From a checkpoint of a small transformer trained on Wikipedia.
Size: width 384, 6 heads of 64, MLP 1536 GELU, 36M parameters.
Architecture: LayerNorm before each block, tied embeddings, normalized queries and keys.
Training: a variant of Adam for these matrices, 358M tokens, 10926 steps.
MLP neurons of a small language model. Each row is named by its layer, matrix (up: input weights) and neuron, and shows model dimensions 48-175. Each number is 128 + 32 x the weight over its row's rms, rounded and kept within 0 to 255. Numbers have three digits each.
After each neuron's rows, "fires after" lists the tokens most often just before its 100 highest values on Wikipedia text that the model never trained on; "fires in" lists the words (lower case) most often at its 100 highest values on Wikipedia text that the model never trained on. A number after a token or word is its count.

L8.up18:118131099124168128079068166135128152153105080147168168072144094058136115169159192140093120160119114146064094127148097136122122119087121146119091175115114146108068155114127124099114122176139185114124100127120171094082102140149160137149091108152155143102147085165135123119078142147130122138121108118108099151133137112137115144129105169170092182121126168104121174096115122086114130129142
fires after: ", " 42, "Den" 4, "0 " 4
fires in: "and" 44, "to" 13, "or" 4, "but" 4

L8.up290:149165109134137143090107163119156069144085136145175111115160139096166172201146122084117116115092137169134125137157109165130139088072062115082148149133143139067134168147170105129107141124116120156100085135142130161073132119178162138091201109091164142115147093137130149145141206198124164147130108154093125118061119124179156119063087129109123147096088149084106073108150112148128137101150
fires after: ", " 92, "as " 6
fires in: "he" 23, "and" 21, "she" 9, "of" 7, "by" 7, "while" 5

L13.up825:122102131104121129104111064137122118116093102120149134085108081055071161148153087121213130125139159168146104148181152107149110129115183112056188174165127095081159100100137114129133139081149173140173135221088111159126119091132159109151103082128110081158139147129110127140216144168105105120064141136088146112125118115075142108119128126110140162083144107184125159178173175104138164152126
fires after: "'" 36, "for " 12, ". " 9, ": " 4, "was " 4
fires in: "s" 37, "a" 19, "one" 18, "her" 5, "an" 5

L8.up851:165123127169120160145139135115204145151111134154132123159136146111119110216128098090099091089128105155126081086153105110129178116140057087110144135098141110079115153096095151113098115120144158136114096174149142125082144127140101174118062100103200174096112145143136133158166161129117173163142087107101119106103154101128109124100125162153175141115101184121110120113169147143155143102149
fires after: ", " 29, ". " 8, "and " 7, "but " 5, "while " 4, "Th" 4
fires in: "in" 29, "by" 10, "as" 8, "at" 8, "if" 6

L8.up1325:133097086152173148085111104072130090091087148136084171162150065103138121125142137124114115082098071167154105119203133165119062114114148105150158114105108146047080152114138135101115089102147184140136076124059090139086099144183098167131150121103158096152150102109113203113086124170108167163139128190098122125093134144142127160115085102133107139114095183097150108097191111129146150106113
fires after: ", " 69
fires in: "and" 44, "in" 17, "from" 4

L8.up296:131084187148120127084117119075105082119177127131164106105133080129143204135148088099139111096107103119146134107203104066132168122132144168116151149050137155095115151148165094070105155127089186131030068161099141131056078121164124148088169114184106116105169108154119146109157104155112151176143174125135164121159121064090157153105120214140161109138110151087105107154131150113108143090148
fires after: ", " 25, "of " 16, ". " 15, "and " 9, "the " 5, "but " 4
fires in: "the" 20, "his" 16, "these" 14, "her" 11, "this" 9, "whose" 5

L8.up1305:188110099195142100130111199074123102213082158147162171174158120112082192150120120138079103080119105121089126109125143103090114109113104170090095161091130145053097152115126116135099112122148174132115131087045152150107102126167079185086112091116204102091160118099096125149099117071106153148151091194115138097115187068119182090101146137145154137122125149108103104098146138094161140110118
fires after: ", " 77
fires in: "and" 21, "but" 21, "as" 16, "so" 9, "with" 7, "if" 4

L8.up318:143167134171167144116192097194060109075120155118128111149144125138130125111150097160143101110142072143131145144186122091122097168090100181162173087127167182130126143116169084086121132129074084160150107184111137153124109126157183189155118146112124110114113148192144072090135133116144153165128119121176116127099081105066109105092153157176150078109118123130149126124117133136191164133218
fires after: "'" 59
fires in: "s" 58, "his" 4, "hundred" 4

L12.up134:142124136124097116134099149107178119097094141119166159135147136049117120136093111123167154118117152172140130164112116097125182117165079099091103156109132158071066132117126113102118098137109110079085138123055160107146148167139115144098078144114106134103154094107186098149177089125110148194160086116096128110121125111204135148116123143163132128145081127161138201115212126145176162106162
fires after: "and " 20, "'" 17, "as " 7, "was " 5, "has " 4
fires in: "s" 17, "and" 15, "an" 14, "a" 13, "his" 12, "told" 4

L12.up37:122134106156142079129096174129134131133058103109164100131156166132121189156131090121208135128110150116129112097147132112135137161117161148123083056120152116121119174143124110136104155117178155092116133176128041137109079124154152180107141103141145203144123085143102166091180136110143149132157094107108147126164153103072140148093093126163155190096091071146150175135128128055119188169141
fires after: "as " 20, ", " 13, "was " 11, "is " 9, "), " 4
fires in: "a" 80

L8.up1118:117077131144165099077126154123105106109118151150135152139133104101144178136194155120155140117113077130223129072186141048114132147140123119126121094123127173097126146125178097065129114118137190080139111175102103200130142118168114165179112151145128167169156104128103154075176081118129168162137114119106148118164145063099115176096163161185107121083133117153161149134138144183124143135155
fires after: "'" 85
fires in: "s" 84, "his" 5

L8.up1201:105126061169139147086130120093131111204107167077127111132148197110041149179088095122112120070102040082137118131132145149132124074137147143069113114119072178095121133167098065154095187171106154132129136130151148139109085118146114194111144127123194179162139079100107176109156167074131144120157147123142122079130163095171105132121102150126126147156151062073081138095081159113119124140150
fires after: "that " 29, ", " 26, "because " 6, "\"" 5, "ing " 4
fires in: "he" 44, "they" 13, "she" 13, "an" 6

L8.up1000:170112063096208073121080115134139098151104171198141148111154192124124187192135131155178149081138134089115091101175135169132181109143087166129138109141099140091093162119146049131090119182119154157115123129105126101109156110138149136123093072146116105092129112117154114129081146123148217112153157145127129069140145117131154102148092166120053110079073151136071130095133133123146133116136
fires after: ". " 48, "\n\n" 14, ", " 12, "\n" 9
fires in: "in" 39, "at" 25, "according" 11

L8.up959:130072130089134102133094180104216151082097153163110124142126109060163116098100161113074125162095123074108198131126108088108157125159083115173098095146082154155103144128142095139117132163166154159172079107143137156110117139147121084146159060086194152160086084156101126132108103140161092185087127133107138156101152171198101151065109154157133136112134115153107172056105113158131147094159
fires after: "| " 40, "202" 20, "–" 7, "/ " 4
fires in: "4" 33, "2024" 10, "6" 10, "2025" 5, "25" 5

L13.up282:129165133137153101158136122124121209107154180095108157159142087106088107195082094096102109101129126123081090127111107133117104068138115088138104087168177150136142096179106111067122187091131187081111145160133116130054096147173107116105140072131090105231176143123097177123129121105107183125130148129104174110163123146139112133088141108179097188180132100136101143127129175178130167093087
fires after: "| " 28, "– " 10, "(" 8, "to " 8, "+ " 6, "-" 4
fires in: "2" 54, "3" 11

L8.up847:107142137181150138127112133133117144153132170131093101105136144075080154191130067120090116077142097092116161126175092114107184077088116137082094126078147169091109142129183113113111109145138182159116115156096132184126143110194125155102172122105176129110100053113190131186143135116107130146186072173099122093152126128099099109083088120111149115119108177091131203173147114157098141173129
fires after: ", " 20, "'" 18, "known " 6, "able " 6
fires in: "to" 20, "and" 18, "t" 10, "for" 9, "of" 6, "or" 6

L8.up641:154150143167143166090132156151052175102079131142152147110135143070072134149148140182148109175117087142158105175189121068105151123120083146116123122109110125079097151110157099133100136144128150156142149191056124102135105171176114130100124076084168108140100105100115092140151132119122094151124110102099108158210120096115096190125186138126049079115103163153135123123181100123205147086131
fires after: "'" 96
fires in: "s" 91, "t" 6

L8.up593:134133067163164102133100155065145062197104154109124148109173106097145124155167127115087093080142083101069076103173119149125177147092095171125109090147150146114125134103192124135111077093189153127105128080173210099118107115093107202089175060070115082139158090125108158100096110171070121195120142137122116131147097074133169132076057114123135131101116080127169144105135129126108142149161
fires after: ", " 79, "were " 6, "was " 5
fires in: "and" 72, "released" 8, "but" 7

L8.up662:115128132149157127149149165151089123182111159158118180078126077151154119162155157104116149106125070113173018123160094106115162156128166155092150091128066116125136144122149107147121150148128134111158063146099117144095133084155102094147128107175145123136163018109148163155126107142087151143125128108127124183174183092154092242051086052118100144115040154123126115118136139154136143174107
fires after: ", " 27, "as " 17, "| " 5, "- " 5, "I" 5
fires in: "a" 62, "as" 16, "was" 6, "mia" 5

L14.up199:132142171133123167127108160151110122074102126133128153162141137089184141177109162158145122153144106126111139132110125153120122108140089095152110121172089162125166138210081079104113169118109139140168112163059144130118096117107151180169140099078207082130196113148124128121156177091082141096149121153071122121105137111138085079095120108147133135120159088118106132138090114146090125086136
fires after: "| " 88, "–" 6
fires in: "3" 28, "1" 15, "2" 15, "5" 9, "6" 4, "4" 4

L8.up828:188124138160149174137064178160113177189099156147115158141146153117107180137148051160062128141139090140128117101105120112114150117107146182144070107147131113140113159103091147087109085175154131136096118141108154149044133123160121151102115182129124114078124102100112160123126176089065170175150097127130149071151171087089084162085154087199159141132087156119178084165144172140149118122150
fires after: ", " 65, "is " 5
fires in: "which" 60, "where" 10, "being" 6, "as" 6, "but" 4

L13.up1333:142136137167173114162150125118118136054138161161113155147150189169118088174138034088115174144145138089138155128094123139079127105130122101098063134211152189143112145134120057132095129109145087120131114140146099133097124122163074156133124093102108111179153127155126150110155096101072160103110107081072174145064135148144089178117173127133059192137113123140127172149122128082130141072146
fires after: "| " 32, "; " 23
fires in: "1" 32, "2" 24, "3" 16

L8.up1376:123124170149100091120135152064039098148063139125142126112154167168122158098145142140097106144146145128167140120151121060127129157074112141144141101123129161081065155093180086113096165128159166129087176175089090160146102134168150170083092090119168083122116115177132149100165064096101149169160088122143105105189092124087155136073125175155138097108130154157162161114176193120125158135126
fires after: "'" 98
fires in: "s" 99